config.toml
num_hidden_layers = 11
hidden_size = 160
num_attention_heads = 5
num_key_value_heads = 5
head_dim = 64
intermediate_size = 640
vocab_size = 2048
hidden_act = "geglu"
norm = "rmsnorm"
norm_place = "pre"
norm_eps = 1e-05
positions = "learned+rope"
rope_theta = 10000.0
rope_fraction = 1.0
qk_norm = false
attn_scale = 0.125
bias = "none"
tie_word_embeddings = true
parallel_block = false
init = "uniform"
init_std_qkv = 0.0149
init_std_o = 0.0
init_std_up = 0.0149
init_std_down = 0.0
optimizer = "muon_variant"
learning_rate = 0.00608
lr_mult_o = 1.5
lr_mult_up = 0.719
beta1 = 0.9
lr_head = 0.00392
max_grad_norm = 0.5
warmup_steps = 200
schedule = "wsd"
decay_fraction = 0.597
decay_shape = "sqrt"
final_lr_fraction = 0.1
batch_tokens = 8192
max_seq_len = 512
doc_mask = false
train_tokens = 115500000
max_steps = 14100
dataset = "wikipedia_en"
MLP neurons of a small language model. Each row is named by its layer, matrix (gate and up: input weights; down: output weights) and neuron, and shows model dimensions 0-63. Each number is 200 + 30 x the weight over its row's rms, rounded and kept within 0 to 999. A neuron's up and down rows have the sign that makes its largest values positive.
After each neuron's rows, "fires after" lists the tokens most often just before its 100 highest values on Wikipedia text that the model never trained on; "fires before" lists the tokens most often just after its 100 highest values on Wikipedia text that the model never trained on. A number after a token or word is its count.

L8.gate227,137,227,195,218,207,205,222,182,215,208,209,198,232,234,185,159,245,196,218,224,207,258,226,241,212,214,226,175,134,179,218,174,236,189,160,211,156,192,153,223,210,227,223,218,195,185,251,185,181,172,158,255,208,239,200,226,237,180,223,219,246,220,151,180
L8.up227,204,236,190,238,217,191,239,212,176,174,176,160,210,219,217,193,202,256,187,241,243,185,185,200,191,194,236,160,236,252,220,146,203,250,239,177,184,206,200,220,188,132,222,255,183,205,207,209,162,183,141,162,203,187,212,225,206,193,166,126,244,198,178,146
L8.down227,210,199,215,263,189,234,204,227,216,181,205,185,180,177,194,180,192,207,172,265,223,244,187,269,150,172,221,201,186,233,210,197,201,209,212,156,180,242,243,198,188,168,176,200,180,191,255,220,163,219,198,177,220,184,237,243,165,221,239,139,208,216,159,154
fires after: "8" 34, "9" 25, "7" 22, "4" 5, "6" 4, "1" 4
fires before: "0" 14, "5" 13, "1" 11, "2" 11, "4" 10, "6" 10

L8.gate341,198,208,171,179,231,240,221,223,256,197,244,211,205,253,198,183,218,193,259,192,214,204,207,196,213,237,231,158,179,197,166,192,166,191,196,187,226,140,205,212,145,223,191,181,191,191,257,218,132,184,159,200,202,209,192,269,245,205,189,163,219,199,140,192
L8.up341,217,205,212,202,148,210,203,196,230,125,246,191,237,237,152,200,183,269,249,138,202,178,229,186,178,160,197,192,177,156,165,179,173,201,185,165,210,147,227,220,133,211,178,191,138,189,218,209,199,192,261,204,213,204,197,208,208,178,186,183,239,185,198,258
L8.down341,231,224,177,155,224,230,194,199,235,226,238,136,157,178,159,244,204,215,218,223,222,169,231,241,227,245,170,193,201,190,211,194,213,239,242,243,182,138,175,189,212,207,196,194,208,166,194,215,138,185,197,195,214,138,154,187,205,185,157,205,218,207,252,175
fires after: "9" 67, "0" 24, "8" 6
fires before: "0" 14, "5" 13, "7" 12, "4" 11, "6" 10

L8.gate83,237,175,254,213,213,174,212,181,150,171,183,235,217,232,254,183,145,232,238,182,224,223,174,186,201,222,200,245,240,250,209,171,135,209,177,216,157,224,232,209,181,179,219,225,199,172,233,251,206,186,209,235,225,176,189,203,222,209,186,195,187,222,207,164
L8.up83,210,243,148,169,146,213,190,193,202,136,265,162,238,185,157,262,192,198,173,220,217,245,214,181,238,240,154,223,208,145,244,174,158,200,180,195,214,191,180,224,154,157,189,189,170,179,199,248,172,183,173,185,222,194,217,186,156,210,214,244,189,227,190,157
L8.down83,219,263,94,125,188,238,203,236,222,183,177,207,170,211,160,205,190,211,192,253,219,234,176,189,178,206,252,200,234,201,203,195,241,186,232,190,255,208,180,213,199,236,206,166,198,213,184,244,213,207,195,170,247,186,116,191,220,206,260,230,185,143,213,188
fires after: " " 90, " (" 8
fires before: "9" 89, "8" 9

L8.gate324,197,241,212,251,213,208,222,205,225,166,204,184,214,235,212,207,175,138,187,186,188,245,174,192,183,209,201,198,193,195,179,187,169,204,196,215,168,180,225,207,244,230,201,196,215,207,230,149,198,189,164,179,237,212,161,157,212,187,174,225,185,239,219,204
L8.up324,249,228,235,182,108,189,225,262,184,188,160,234,216,216,173,192,228,239,210,209,174,244,184,193,277,232,223,214,207,176,161,175,188,229,212,224,177,227,194,161,243,198,173,190,242,206,216,195,225,192,179,225,192,178,189,193,183,228,204,198,142,215,215,190
L8.down324,211,208,166,223,214,252,238,232,235,228,167,232,218,192,304,208,193,223,211,189,205,208,138,223,184,217,173,186,188,246,210,200,212,207,218,248,131,231,175,214,215,151,201,220,244,240,229,218,219,187,181,243,196,175,225,163,159,211,197,157,196,271,246,196
fires after: " p" 21, "us" 15, " ex" 6, " pro" 5, " resp" 5, " re" 4
fires before: "ess" 33, "ib" 15, "ible" 7, "em" 5, "ity" 4

L5.gate261,180,213,156,194,260,222,215,211,193,225,222,152,201,200,212,200,190,214,210,223,223,217,226,235,126,174,169,197,217,219,186,203,198,190,256,203,207,224,213,178,181,224,179,246,251,217,205,206,158,237,191,175,235,189,212,171,143,197,268,197,196,180,149,218
L5.up261,236,217,227,161,219,207,231,265,150,240,202,209,168,223,229,229,180,171,239,238,203,218,206,227,182,167,235,192,166,241,199,186,173,251,264,198,220,287,205,162,209,218,134,160,223,236,184,184,190,201,202,207,183,190,174,185,203,210,214,205,156,208,201,214
L5.down261,220,205,251,196,248,188,242,184,188,191,238,166,250,168,186,151,198,248,190,209,256,220,232,218,183,212,252,220,195,227,221,215,192,165,203,193,171,203,204,158,160,201,209,226,214,194,240,132,200,198,140,168,202,119,193,181,187,171,187,192,190,206,202,232
fires after: "6" 13, "7" 9, "2" 8, "5" 7, "9" 7, "4" 7
fires before: " " 18, "0" 15, "6" 8, "5" 8, "8" 7, "7" 6

L2.gate432,195,170,191,189,198,266,209,206,192,162,235,235,176,203,217,156,231,211,168,220,196,224,173,213,206,203,262,230,176,161,220,158,288,203,213,181,239,170,165,189,166,180,194,227,186,230,209,197,182,262,202,233,227,183,240,195,178,205,191,226,231,160,208,158
L2.up432,152,196,182,182,219,200,269,192,217,199,180,216,172,204,169,235,210,240,212,195,212,164,178,213,226,202,183,210,184,170,241,219,271,246,222,190,207,154,134,198,228,221,178,170,213,224,205,197,115,234,179,161,159,146,176,185,226,190,220,208,166,199,207,218
L2.down432,278,248,165,133,236,247,180,209,222,187,223,197,219,165,222,193,276,175,202,210,256,155,145,204,207,183,205,206,285,252,164,273,223,191,169,183,216,201,187,258,203,252,192,205,191,244,186,215,176,240,201,179,220,201,174,193,188,218,222,195,173,208,161,203
fires after: "0" 17, "1" 10, "9" 8, "4" 7, "ill" 6, "8" 6
fires before: " " 53, " the" 5

L8.gate507,173,210,263,187,165,170,211,209,134,213,153,235,203,203,255,168,188,233,150,184,177,188,198,207,193,219,234,166,228,204,198,212,190,211,208,202,187,181,183,186,188,161,176,239,206,218,235,217,178,209,236,242,211,184,237,237,166,168,148,229,233,187,183,228
L8.up507,186,164,145,189,217,184,208,209,219,149,173,180,245,249,169,119,178,226,225,212,221,236,231,191,204,239,139,203,208,217,249,192,205,212,155,164,182,181,233,172,208,219,219,186,199,190,191,241,218,207,177,197,216,208,140,233,186,191,228,236,198,189,169,257
L8.down507,211,152,208,177,181,169,198,204,204,197,143,190,247,204,165,250,203,257,220,164,147,112,223,116,183,226,229,263,210,167,230,186,184,199,260,181,222,178,259,170,195,204,211,222,220,173,174,200,205,231,167,183,216,219,185,205,211,194,213,140,177,167,202,185
fires after: "," 29, " in" 14, " early" 5, "ate" 5, "|" 5
fires before: "2" 59, "1" 35

L8.gate606,220,211,155,206,199,222,235,255,191,247,185,237,160,160,193,185,179,241,190,197,184,246,216,218,243,230,227,226,245,139,233,172,143,214,194,217,230,181,228,193,185,200,165,172,211,180,162,212,229,275,126,165,190,199,193,223,262,180,210,196,217,214,257,213
L8.up606,171,182,208,164,239,119,207,168,177,222,229,232,195,162,232,200,187,190,183,216,192,198,184,239,203,205,272,150,160,232,193,165,265,170,180,260,200,219,216,193,174,195,172,230,220,170,145,181,187,219,208,267,205,178,173,168,208,198,145,201,186,250,186,152
L8.down606,147,255,179,171,228,212,251,204,174,214,230,252,220,187,194,172,215,198,234,155,255,201,171,190,206,159,200,146,242,206,212,199,166,222,210,198,169,237,215,210,270,179,230,195,175,170,196,203,132,179,214,193,196,204,142,188,197,176,154,143,179,211,206,156
fires after: "0" 21, " " 18, "9" 17, "–" 12, "|" 9, ")" 7
fires before: "7" 32, "8" 27, "6" 25, "5" 7, "9" 5

L5.gate195,185,187,231,198,172,196,231,223,172,245,216,159,257,238,254,210,199,205,180,222,209,224,219,173,220,168,210,184,242,145,207,189,177,210,171,222,161,177,211,196,219,178,190,204,257,167,251,181,202,186,163,229,201,171,222,208,249,217,187,189,214,162,203,206
L5.up195,257,208,171,172,185,191,207,190,185,154,243,217,143,166,165,226,232,202,229,222,231,199,198,272,147,199,214,121,151,189,172,196,215,230,188,178,190,193,224,187,194,213,179,158,218,165,196,158,205,221,221,204,190,229,230,215,181,165,159,230,184,240,282,195
L5.down195,212,178,195,214,156,220,162,203,212,185,201,186,213,260,199,196,184,222,188,238,183,186,240,210,211,169,244,185,216,127,196,192,165,171,197,278,134,190,258,225,184,281,220,206,199,154,249,218,144,189,197,172,186,208,222,180,219,200,241,203,232,195,241,190
fires after: "\n" 41, " =" 40, " s" 8
fires before: "\n" 46, "G" 6, "N" 4

L3.gate554,133,181,229,245,191,141,221,154,164,245,206,169,218,175,173,206,216,227,253,170,162,219,168,224,232,185,257,226,173,154,179,227,206,232,140,202,206,189,152,185,227,149,206,224,149,155,249,180,187,218,230,210,236,165,213,270,236,176,173,216,238,203,210,196
L3.up554,190,169,238,147,157,172,168,194,202,230,188,194,171,239,129,215,215,169,209,179,186,245,221,181,164,220,156,174,192,170,170,186,238,176,214,196,154,151,223,156,199,170,112,223,207,211,200,228,210,207,200,178,226,204,246,234,219,202,172,195,227,146,247,218
L3.down554,171,222,143,197,179,188,174,210,194,162,213,207,232,231,204,182,234,228,228,185,173,264,249,190,188,158,188,226,245,215,215,196,172,167,189,147,199,185,120,221,178,185,185,195,179,243,173,211,268,166,178,211,243,192,240,222,185,178,214,243,189,179,212,236
fires after: " " 41, "," 39, " January" 6, " April" 4
fires before: "1" 29, "2" 26, "0" 18, "9" 17, "8" 4

L2.gate606,211,219,196,148,195,163,228,153,186,246,235,193,179,238,206,124,222,148,208,146,198,244,172,225,216,258,265,189,225,169,243,168,212,249,210,193,163,214,172,219,223,201,189,186,152,190,189,221,185,169,149,222,241,202,184,206,199,198,249,233,153,220,184,190
L2.up606,206,216,273,197,230,167,188,151,156,207,192,132,230,268,232,145,266,180,156,141,183,162,202,162,208,233,203,237,219,166,194,199,191,272,180,128,177,235,163,233,221,154,173,210,203,198,212,206,174,187,202,209,195,263,207,199,158,237,197,172,208,179,171,179
L2.down606,259,209,196,157,223,244,192,183,199,260,203,201,231,235,231,129,166,185,163,190,185,215,220,127,166,218,230,216,189,207,242,195,176,203,157,264,148,213,194,187,195,203,225,177,173,186,164,138,214,215,177,220,164,235,210,144,253,210,174,198,184,143,185,249
fires after: " as" 17, " Ass" 13, " comp" 11, " organ" 9, " bel" 8, " ex" 8
fires before: " as" 20, "ly" 13, "ation" 5, "ted" 4, "ing" 4, "ence" 4

L8.gate198,168,212,176,146,220,215,220,196,221,257,221,199,199,188,221,234,259,197,198,187,189,196,220,165,279,184,189,179,125,187,202,246,161,166,194,158,213,210,193,234,160,149,224,207,224,166,173,207,152,138,218,196,189,208,170,182,194,130,132,178,196,163,192,150
L8.up198,204,268,182,168,172,233,240,173,197,200,242,167,184,173,203,222,193,231,238,231,253,235,234,226,200,228,219,187,160,184,225,194,147,170,151,195,230,221,189,234,211,187,168,222,189,145,215,202,191,233,204,185,172,188,190,182,249,231,175,204,196,245,208,212
L8.down198,208,191,252,223,187,168,169,213,259,176,200,152,216,232,185,207,150,195,193,172,219,201,248,225,207,227,221,147,219,234,188,205,197,232,186,183,192,222,178,228,232,178,139,173,232,190,202,189,150,214,215,187,125,176,273,197,174,162,252,166,179,185,121,213
fires after: " " 40, "1" 10, "7" 9, "3" 6, "9" 6
fires before: "9" 13, "1" 12, "4" 11, "5" 9, "7" 9

L8.gate56,137,231,197,141,235,222,182,252,180,172,196,214,193,182,202,205,217,171,190,224,154,194,194,132,158,236,277,194,210,253,184,192,203,232,249,179,230,225,211,249,166,186,166,200,178,274,202,217,153,155,153,185,229,217,229,193,181,231,239,161,185,207,186,214
L8.up56,256,175,218,186,247,156,215,235,193,208,220,206,144,183,203,197,185,207,218,154,158,223,191,237,201,234,176,185,179,173,218,222,222,232,173,241,140,187,155,171,203,215,150,220,211,150,185,209,153,225,208,209,219,219,211,203,172,185,263,197,172,174,186,215
L8.down56,222,215,170,209,166,189,196,148,178,177,166,225,254,224,194,193,224,168,190,180,201,173,200,217,220,164,228,186,188,221,209,118,136,197,226,179,189,177,241,221,166,138,189,227,200,187,135,188,210,177,182,191,225,200,188,224,188,193,241,159,145,229,195,233
fires after: "0" 20, "," 18, "\n" 15, "." 5, "7" 5
fires before: "0" 44, "7" 4, " in" 4, "5" 4

L3.gate549,171,196,198,165,183,238,163,107,248,225,254,226,242,197,206,153,211,274,164,182,159,229,218,205,130,230,232,161,141,154,200,206,213,160,222,216,219,228,224,186,156,179,199,196,191,226,224,262,176,214,224,207,206,164,213,186,157,240,189,203,199,203,236,239
L3.up549,191,228,150,161,215,192,181,203,160,180,172,223,240,179,138,178,155,159,250,247,201,216,158,183,169,170,178,250,195,222,176,206,238,211,139,156,181,187,194,188,195,174,204,178,195,216,208,156,151,164,227,184,202,173,205,196,227,179,180,205,200,175,226,188
L3.down549,204,166,221,200,210,195,224,178,228,165,160,161,189,152,221,230,240,194,155,234,173,213,177,210,277,230,238,173,256,233,257,243,213,207,166,193,166,224,182,199,203,186,210,192,176,122,195,179,196,181,165,185,159,226,286,166,157,205,210,136,263,137,145,205
fires after: "0" 34, "," 31, "5" 6, "1" 5, "c" 4, " c" 4
fires before: "0" 64

L2.gate128,266,213,219,157,203,183,165,152,160,168,196,144,226,244,146,221,200,204,203,180,195,208,238,210,116,198,189,243,172,169,221,170,175,182,157,236,218,200,230,183,210,181,219,224,199,186,201,176,188,231,186,214,168,221,225,211,215,209,189,220,156,243,196,221
L2.up128,272,171,227,169,200,224,170,180,186,254,164,178,210,237,174,219,168,234,210,222,219,199,216,225,190,180,155,269,164,177,179,187,252,204,285,221,175,155,244,189,143,217,211,131,168,150,227,181,208,202,196,213,190,219,208,180,234,180,258,184,139,245,204,247
L2.down128,231,183,214,170,146,214,203,159,221,168,205,210,235,165,222,176,233,245,234,228,179,210,196,249,175,196,188,225,155,235,186,224,186,169,202,199,168,165,139,208,157,161,216,176,176,264,219,170,194,181,205,248,192,248,225,236,197,192,200,245,193,189,201,188
fires after: " l" 19, " c" 15, " M" 14, " cl" 13, "A" 7
fires before: "us" 15, "im" 14, "un" 10, "re" 6, "ur" 4, "ith" 4

L3.gate531,199,184,207,199,184,206,229,232,242,188,223,171,233,211,234,167,198,223,222,191,164,156,179,193,197,240,220,183,143,155,193,202,228,192,209,232,201,218,211,243,197,186,170,229,196,215,228,196,191,215,179,269,174,172,190,206,192,200,224,237,224,205,222,194
L3.up531,211,195,183,196,220,217,249,201,191,174,217,206,201,202,192,220,264,249,213,189,174,181,132,258,150,257,166,170,143,176,216,195,181,158,190,201,232,221,174,132,149,178,186,187,236,213,226,245,193,208,186,231,230,185,178,168,189,206,203,225,255,191,212,172
L3.down531,245,187,181,222,169,218,176,220,218,185,234,139,287,221,208,190,214,258,165,198,181,190,181,260,222,193,200,193,212,200,237,240,172,221,188,266,173,198,202,202,171,176,210,181,196,235,188,216,228,242,165,227,212,234,233,237,179,264,232,191,214,171,163,226
fires after: "\n" 87
fires before: "==" 23, "===" 18, "The" 12, "A" 7, "In" 6

L2.gate272,197,193,203,218,201,208,227,182,149,189,232,202,195,236,161,201,250,261,226,175,177,209,215,256,184,179,191,171,125,191,190,226,197,230,198,213,215,191,266,215,240,231,169,241,178,205,176,185,192,192,171,216,267,205,196,240,167,177,216,197,184,175,229,218
L2.up272,217,214,207,221,214,201,203,219,212,188,221,167,210,186,205,166,256,234,223,189,203,223,211,243,197,208,182,212,125,210,172,210,176,182,214,171,222,176,189,185,203,193,180,266,183,176,214,209,148,179,237,183,242,171,200,237,161,215,156,181,181,223,281,225
L2.down272,226,203,202,162,189,193,160,191,212,205,178,159,244,208,204,176,220,228,198,181,152,171,168,163,162,188,224,180,198,211,168,162,253,177,171,201,192,156,216,225,206,181,177,155,191,225,232,188,208,240,194,216,156,126,199,181,194,176,200,216,184,241,217,157
fires after: "\n" 75, "," 18
fires before: "==" 22, "In" 13, "===" 10, "The" 9, "A" 6, " was" 4

L8.gate214,188,179,168,199,208,197,228,206,210,185,246,251,179,232,211,221,185,170,185,203,195,250,235,196,207,200,221,198,151,223,232,205,215,208,184,225,197,190,147,204,232,217,137,264,189,191,247,233,192,153,204,243,198,221,180,180,166,134,142,209,175,210,202,157
L8.up214,159,202,198,270,212,196,242,206,185,181,232,210,221,219,118,155,199,158,183,174,204,165,205,127,216,203,219,145,199,200,176,235,203,226,171,264,159,142,185,162,197,222,210,213,186,181,223,206,153,205,185,204,190,249,211,161,218,190,188,185,143,259,216,188
L8.down214,186,210,187,157,164,218,227,156,234,163,186,175,199,241,181,190,209,169,228,266,143,209,170,223,187,190,174,227,190,185,247,211,220,169,220,208,178,200,185,212,208,239,182,204,269,164,261,196,264,184,169,194,202,222,210,170,176,214,186,203,246,199,255,163
fires after: "9" 29, "0" 14, "7" 11, "8" 8, " the" 7
fires before: "0" 20, "1" 17, "2" 10, "iz" 7, "5" 5, "3" 5

L3.gate386,189,189,167,219,246,241,177,192,207,229,184,164,198,206,250,223,185,233,218,234,138,182,234,198,165,158,215,157,194,239,252,241,188,153,154,232,218,182,233,150,178,202,189,216,230,151,242,177,201,223,156,190,217,188,190,189,199,181,246,179,217,184,225,197
L3.up386,172,217,241,196,215,199,184,189,185,252,196,166,153,169,228,272,205,179,230,202,139,145,200,188,159,207,218,191,214,209,140,165,214,221,139,186,207,172,266,223,182,154,157,213,211,192,204,223,242,217,152,225,231,218,185,250,209,163,193,174,204,217,220,159
L3.down386,285,169,176,173,200,177,195,170,205,229,197,221,170,274,162,133,171,219,173,197,183,143,153,172,169,197,170,234,209,222,173,156,208,195,217,250,146,203,273,137,221,181,210,230,190,189,197,212,197,230,225,218,180,194,210,150,217,162,230,244,210,189,224,198
fires after: "==" 66, "===" 22, " ==" 5
fires before: "\n" 34, "The" 8, "-" 7, "===" 6, "ersonal" 5

L8.gate149,217,286,159,157,179,175,198,195,184,236,240,228,163,185,214,180,218,223,255,198,184,171,259,211,180,185,262,202,198,182,202,165,219,191,227,248,215,244,177,163,223,204,121,152,213,225,176,199,188,185,245,192,144,186,189,235,188,175,179,227,201,163,195,175
L8.up149,225,162,195,195,201,171,223,190,194,172,208,186,176,150,187,233,191,224,166,179,225,196,197,165,230,209,268,229,161,130,203,211,193,150,142,150,203,133,226,195,144,136,183,199,217,213,145,185,194,229,187,200,212,224,215,158,214,221,181,205,160,161,218,184
L8.down149,164,200,224,159,212,215,216,171,262,199,167,189,223,149,250,262,206,223,231,237,174,182,207,203,201,191,206,224,160,189,271,207,187,188,221,235,174,201,236,263,197,224,186,217,263,236,212,185,236,252,261,217,229,200,218,160,185,239,221,188,208,207,206,213
fires after: " " 72, "2" 4, "1" 4, "9" 4
fires before: "0" 16, "9" 13, "1" 13, "," 10, "4" 9, "8" 8

L8.gate486,225,212,163,209,248,131,202,175,202,197,206,189,198,149,218,168,201,189,240,224,175,207,257,243,189,192,177,182,244,242,217,159,196,201,214,209,195,231,224,233,225,201,231,249,176,204,196,202,224,280,204,241,191,188,227,182,206,187,192,126,182,202,186,223
L8.up486,261,213,206,213,189,266,261,240,178,163,197,155,131,267,204,188,170,221,199,193,202,180,233,268,228,206,219,201,232,184,176,196,263,232,240,170,176,208,195,184,227,176,200,217,219,170,175,161,146,165,222,206,208,202,188,172,186,200,219,213,226,193,219,122
L8.down486,178,165,273,234,168,245,222,180,180,176,225,203,198,228,177,192,197,235,171,164,227,161,218,243,210,217,204,214,217,219,240,234,229,248,199,165,188,223,180,222,156,212,189,182,126,220,169,172,168,203,202,154,170,213,203,212,207,215,162,221,224,172,201,229
fires after: " |" 30, " on" 18, " On" 14, "On" 14, " " 4
fires before: "|" 26, " " 21, "2" 19, "1" 12, "\n" 4

L8.gate485,144,203,180,182,202,180,225,218,179,174,187,224,159,240,244,230,200,238,244,224,230,263,252,263,194,210,221,195,205,242,197,231,239,153,215,214,226,193,196,194,159,194,144,217,236,218,184,199,164,216,256,224,249,185,193,231,227,218,230,158,197,216,176,202
L8.up485,256,196,207,190,200,175,185,182,241,224,211,108,196,175,167,227,199,222,155,206,207,150,220,161,143,179,139,211,228,161,258,185,197,271,219,222,178,214,201,243,212,224,239,196,172,228,211,206,182,183,235,229,184,174,207,203,212,206,195,235,203,186,176,167
L8.down485,194,242,241,216,235,163,215,182,265,228,232,175,159,167,170,233,257,190,160,210,246,232,188,193,215,185,176,234,237,179,243,163,203,187,199,248,224,153,215,206,185,188,192,157,197,173,179,166,188,200,252,173,190,202,230,215,147,194,169,247,190,150,200,232
fires after: "." 34, ":" 18, " " 6, "5" 6, "0" 6, "′" 5
fires before: "0" 31, " |" 15, "%" 7, "7" 6, "5" 6, " (" 6

L8.gate589,185,249,197,200,238,222,181,191,125,185,206,256,201,212,248,212,234,208,231,184,219,184,193,213,167,222,225,178,203,241,184,183,237,142,204,259,260,251,221,225,214,199,163,209,165,174,162,211,237,224,162,206,227,188,188,209,296,190,228,205,241,246,176,263
L8.up589,231,244,143,189,233,219,209,151,237,208,204,199,128,268,172,198,183,140,149,188,221,217,201,187,183,257,206,187,208,173,205,148,215,202,165,243,195,234,175,188,204,173,162,176,206,133,213,209,261,260,249,206,178,171,140,210,162,189,211,171,172,220,216,138
L8.down589,189,276,195,206,189,178,217,226,163,208,202,231,229,228,246,169,227,195,224,235,198,212,222,171,260,264,120,199,190,203,232,178,195,197,207,193,222,221,231,246,238,190,139,186,220,149,177,189,211,213,193,260,206,196,180,188,254,210,182,208,209,194,212,194
fires after: "9" 20, "–" 12, "1" 12, " " 11, ")" 9, "0" 6
fires before: "8" 36, "7" 24, "9" 16, "it" 10

L5.gate435,227,250,199,249,175,176,189,204,182,219,197,200,211,215,139,212,197,249,169,184,222,201,178,212,226,268,176,174,171,194,210,246,218,163,226,213,188,209,161,209,233,213,169,242,203,240,172,228,196,172,204,231,179,204,196,242,199,193,182,126,189,217,238,210
L5.up435,171,172,180,255,200,233,196,169,174,203,187,226,157,242,180,269,177,198,155,184,191,157,196,162,174,194,261,201,149,230,230,214,198,210,209,211,181,207,234,250,221,217,205,195,201,182,208,192,218,209,221,193,191,254,227,224,223,180,172,181,196,151,186,184
L5.down435,201,191,169,146,212,159,177,207,179,253,176,193,201,239,195,226,191,207,151,121,246,195,227,196,175,220,197,187,144,225,224,179,167,172,183,158,211,170,216,180,137,219,204,215,217,182,191,205,247,158,187,226,251,182,224,199,210,174,196,216,167,208,223,218
fires after: " the" 13, "stit" 12, "use" 12, "ri" 8, "|" 7, " C" 7
fires before: " of" 41, " |" 8, "," 8, " (" 5, " for" 4, "." 4

L8.gate196,202,185,211,215,202,212,204,185,209,195,168,212,193,208,234,184,218,192,171,230,229,192,241,211,169,154,212,228,226,222,258,201,178,179,281,190,217,159,245,216,179,173,260,233,157,222,205,180,171,209,155,162,195,228,250,209,201,151,190,224,200,160,254,199
L8.up196,233,231,222,196,235,153,146,189,199,141,199,197,196,206,205,169,135,235,184,224,199,234,203,259,249,190,227,196,281,220,205,153,212,215,198,171,189,141,177,170,217,212,168,173,192,209,196,184,204,131,207,194,170,227,189,214,153,181,224,185,175,208,191,194
L8.down196,208,205,183,235,221,210,205,232,238,237,150,196,233,207,232,231,145,166,189,243,199,191,172,185,161,194,186,225,205,240,155,175,126,227,236,228,189,231,239,179,196,130,117,206,185,222,229,146,216,221,239,199,209,178,188,186,234,193,215,189,201,173,244,198
fires after: "|" 32, " the" 21, " a" 14, " |" 6, " " 5, "In" 5
fires before: "2" 60, "1" 26

L8.gate2,184,212,187,177,229,199,242,272,224,194,215,150,216,187,208,162,179,195,221,219,185,193,165,212,251,243,213,177,195,191,190,151,241,158,154,236,225,148,221,190,226,233,182,146,243,152,222,244,184,212,197,245,198,134,187,189,171,167,239,241,196,192,192,194
L8.up2,174,248,199,224,166,217,207,210,223,204,230,270,165,219,225,151,212,224,150,212,187,211,158,205,156,188,201,191,243,192,237,230,216,171,183,188,224,206,148,191,179,191,223,130,171,249,228,201,221,194,216,165,184,201,171,223,201,217,214,237,195,230,211,191
L8.down2,235,134,173,216,198,196,230,254,201,230,212,193,195,205,238,190,210,212,229,185,152,165,212,157,247,177,177,186,221,218,160,271,170,200,200,185,202,195,199,208,205,220,188,200,188,226,196,235,210,167,185,186,201,187,237,236,201,148,217,188,161,219,176,243
fires after: "0" 11, "8" 10, "6" 10, "5" 10, "1" 10, "3" 9
fires before: " " 31, "illion" 21, "oin" 5, "m" 4, "\n" 4

L3.gate614,202,157,206,210,205,222,248,263,170,162,201,202,197,211,165,210,221,256,212,175,162,179,206,246,215,164,179,215,165,199,193,180,206,244,162,184,208,206,212,185,184,178,184,158,215,213,226,222,211,200,146,142,249,187,242,203,262,193,213,200,188,206,187,177
L3.up614,187,140,250,264,186,237,252,165,193,171,189,203,210,158,160,209,200,225,145,229,202,223,180,217,189,125,215,170,209,136,163,161,178,198,229,186,206,153,252,192,169,211,178,214,194,184,228,220,194,193,199,171,220,203,211,172,195,254,186,162,160,209,228,195
L3.down614,196,175,177,168,172,149,237,219,260,197,204,196,218,197,193,205,192,245,202,177,193,181,225,220,182,194,177,145,143,208,226,241,204,186,189,204,206,210,243,165,236,240,182,188,185,172,159,154,211,235,159,194,189,220,256,203,194,182,231,250,190,221,230,186
fires after: "==" 40, "===" 24, " ==" 17, " ===" 14, "\n" 4
fires before: "\n" 35, "The" 14, "In" 8, "-" 7, "A" 4

L8.gate356,229,152,192,257,246,184,168,169,207,209,239,179,191,187,214,184,242,157,137,234,256,152,154,203,178,229,238,225,195,225,197,214,228,176,250,195,186,154,198,132,232,190,184,167,223,215,167,220,206,194,211,192,155,183,181,161,183,186,160,212,202,188,229,142
L8.up356,204,234,183,190,155,204,203,264,205,222,228,172,211,164,188,203,162,266,219,227,227,198,201,222,197,188,161,229,196,189,233,188,222,169,163,147,180,248,185,145,207,206,226,204,189,224,247,203,220,197,222,223,204,203,194,201,199,184,216,181,232,243,201,251
L8.down356,163,234,223,195,231,208,251,145,169,189,186,221,140,233,220,210,201,214,256,169,171,249,177,212,194,207,224,141,191,154,168,177,209,214,190,219,245,232,194,253,170,187,181,184,181,160,214,167,193,200,171,146,257,217,181,231,209,219,185,175,188,158,172,214
fires after: "0" 15, "1" 14, "3" 9, "5" 8, "7" 7, "N" 7
fires before: " " 23, "1" 18, "2" 14, "," 9, "m" 5, "0" 5

L8.gate209,211,206,202,147,220,220,200,186,217,215,184,192,166,245,215,179,277,138,205,222,174,215,164,178,205,220,198,200,224,182,214,188,231,236,207,247,201,164,254,168,168,260,144,206,162,175,218,215,207,206,225,158,202,194,268,258,137,147,238,197,178,201,170,177
L8.up209,222,197,210,157,196,158,155,231,162,179,208,196,221,198,227,196,214,182,159,206,195,184,183,228,173,191,208,225,155,189,205,202,213,233,184,241,236,168,243,181,231,161,181,174,192,165,201,205,184,212,206,148,172,156,225,276,191,224,161,169,180,202,220,165
L8.down209,233,201,170,192,201,166,160,161,181,201,187,207,148,178,203,206,175,234,202,212,174,197,213,168,244,230,182,153,155,248,157,226,219,190,187,243,193,186,215,120,199,191,236,188,139,142,162,177,213,229,214,183,196,182,207,250,220,205,184,195,202,206,207,199
fires after: "\n" 83, " |" 10
fires before: "|" 37, "===" 16, "==" 13, "-" 6, "The" 4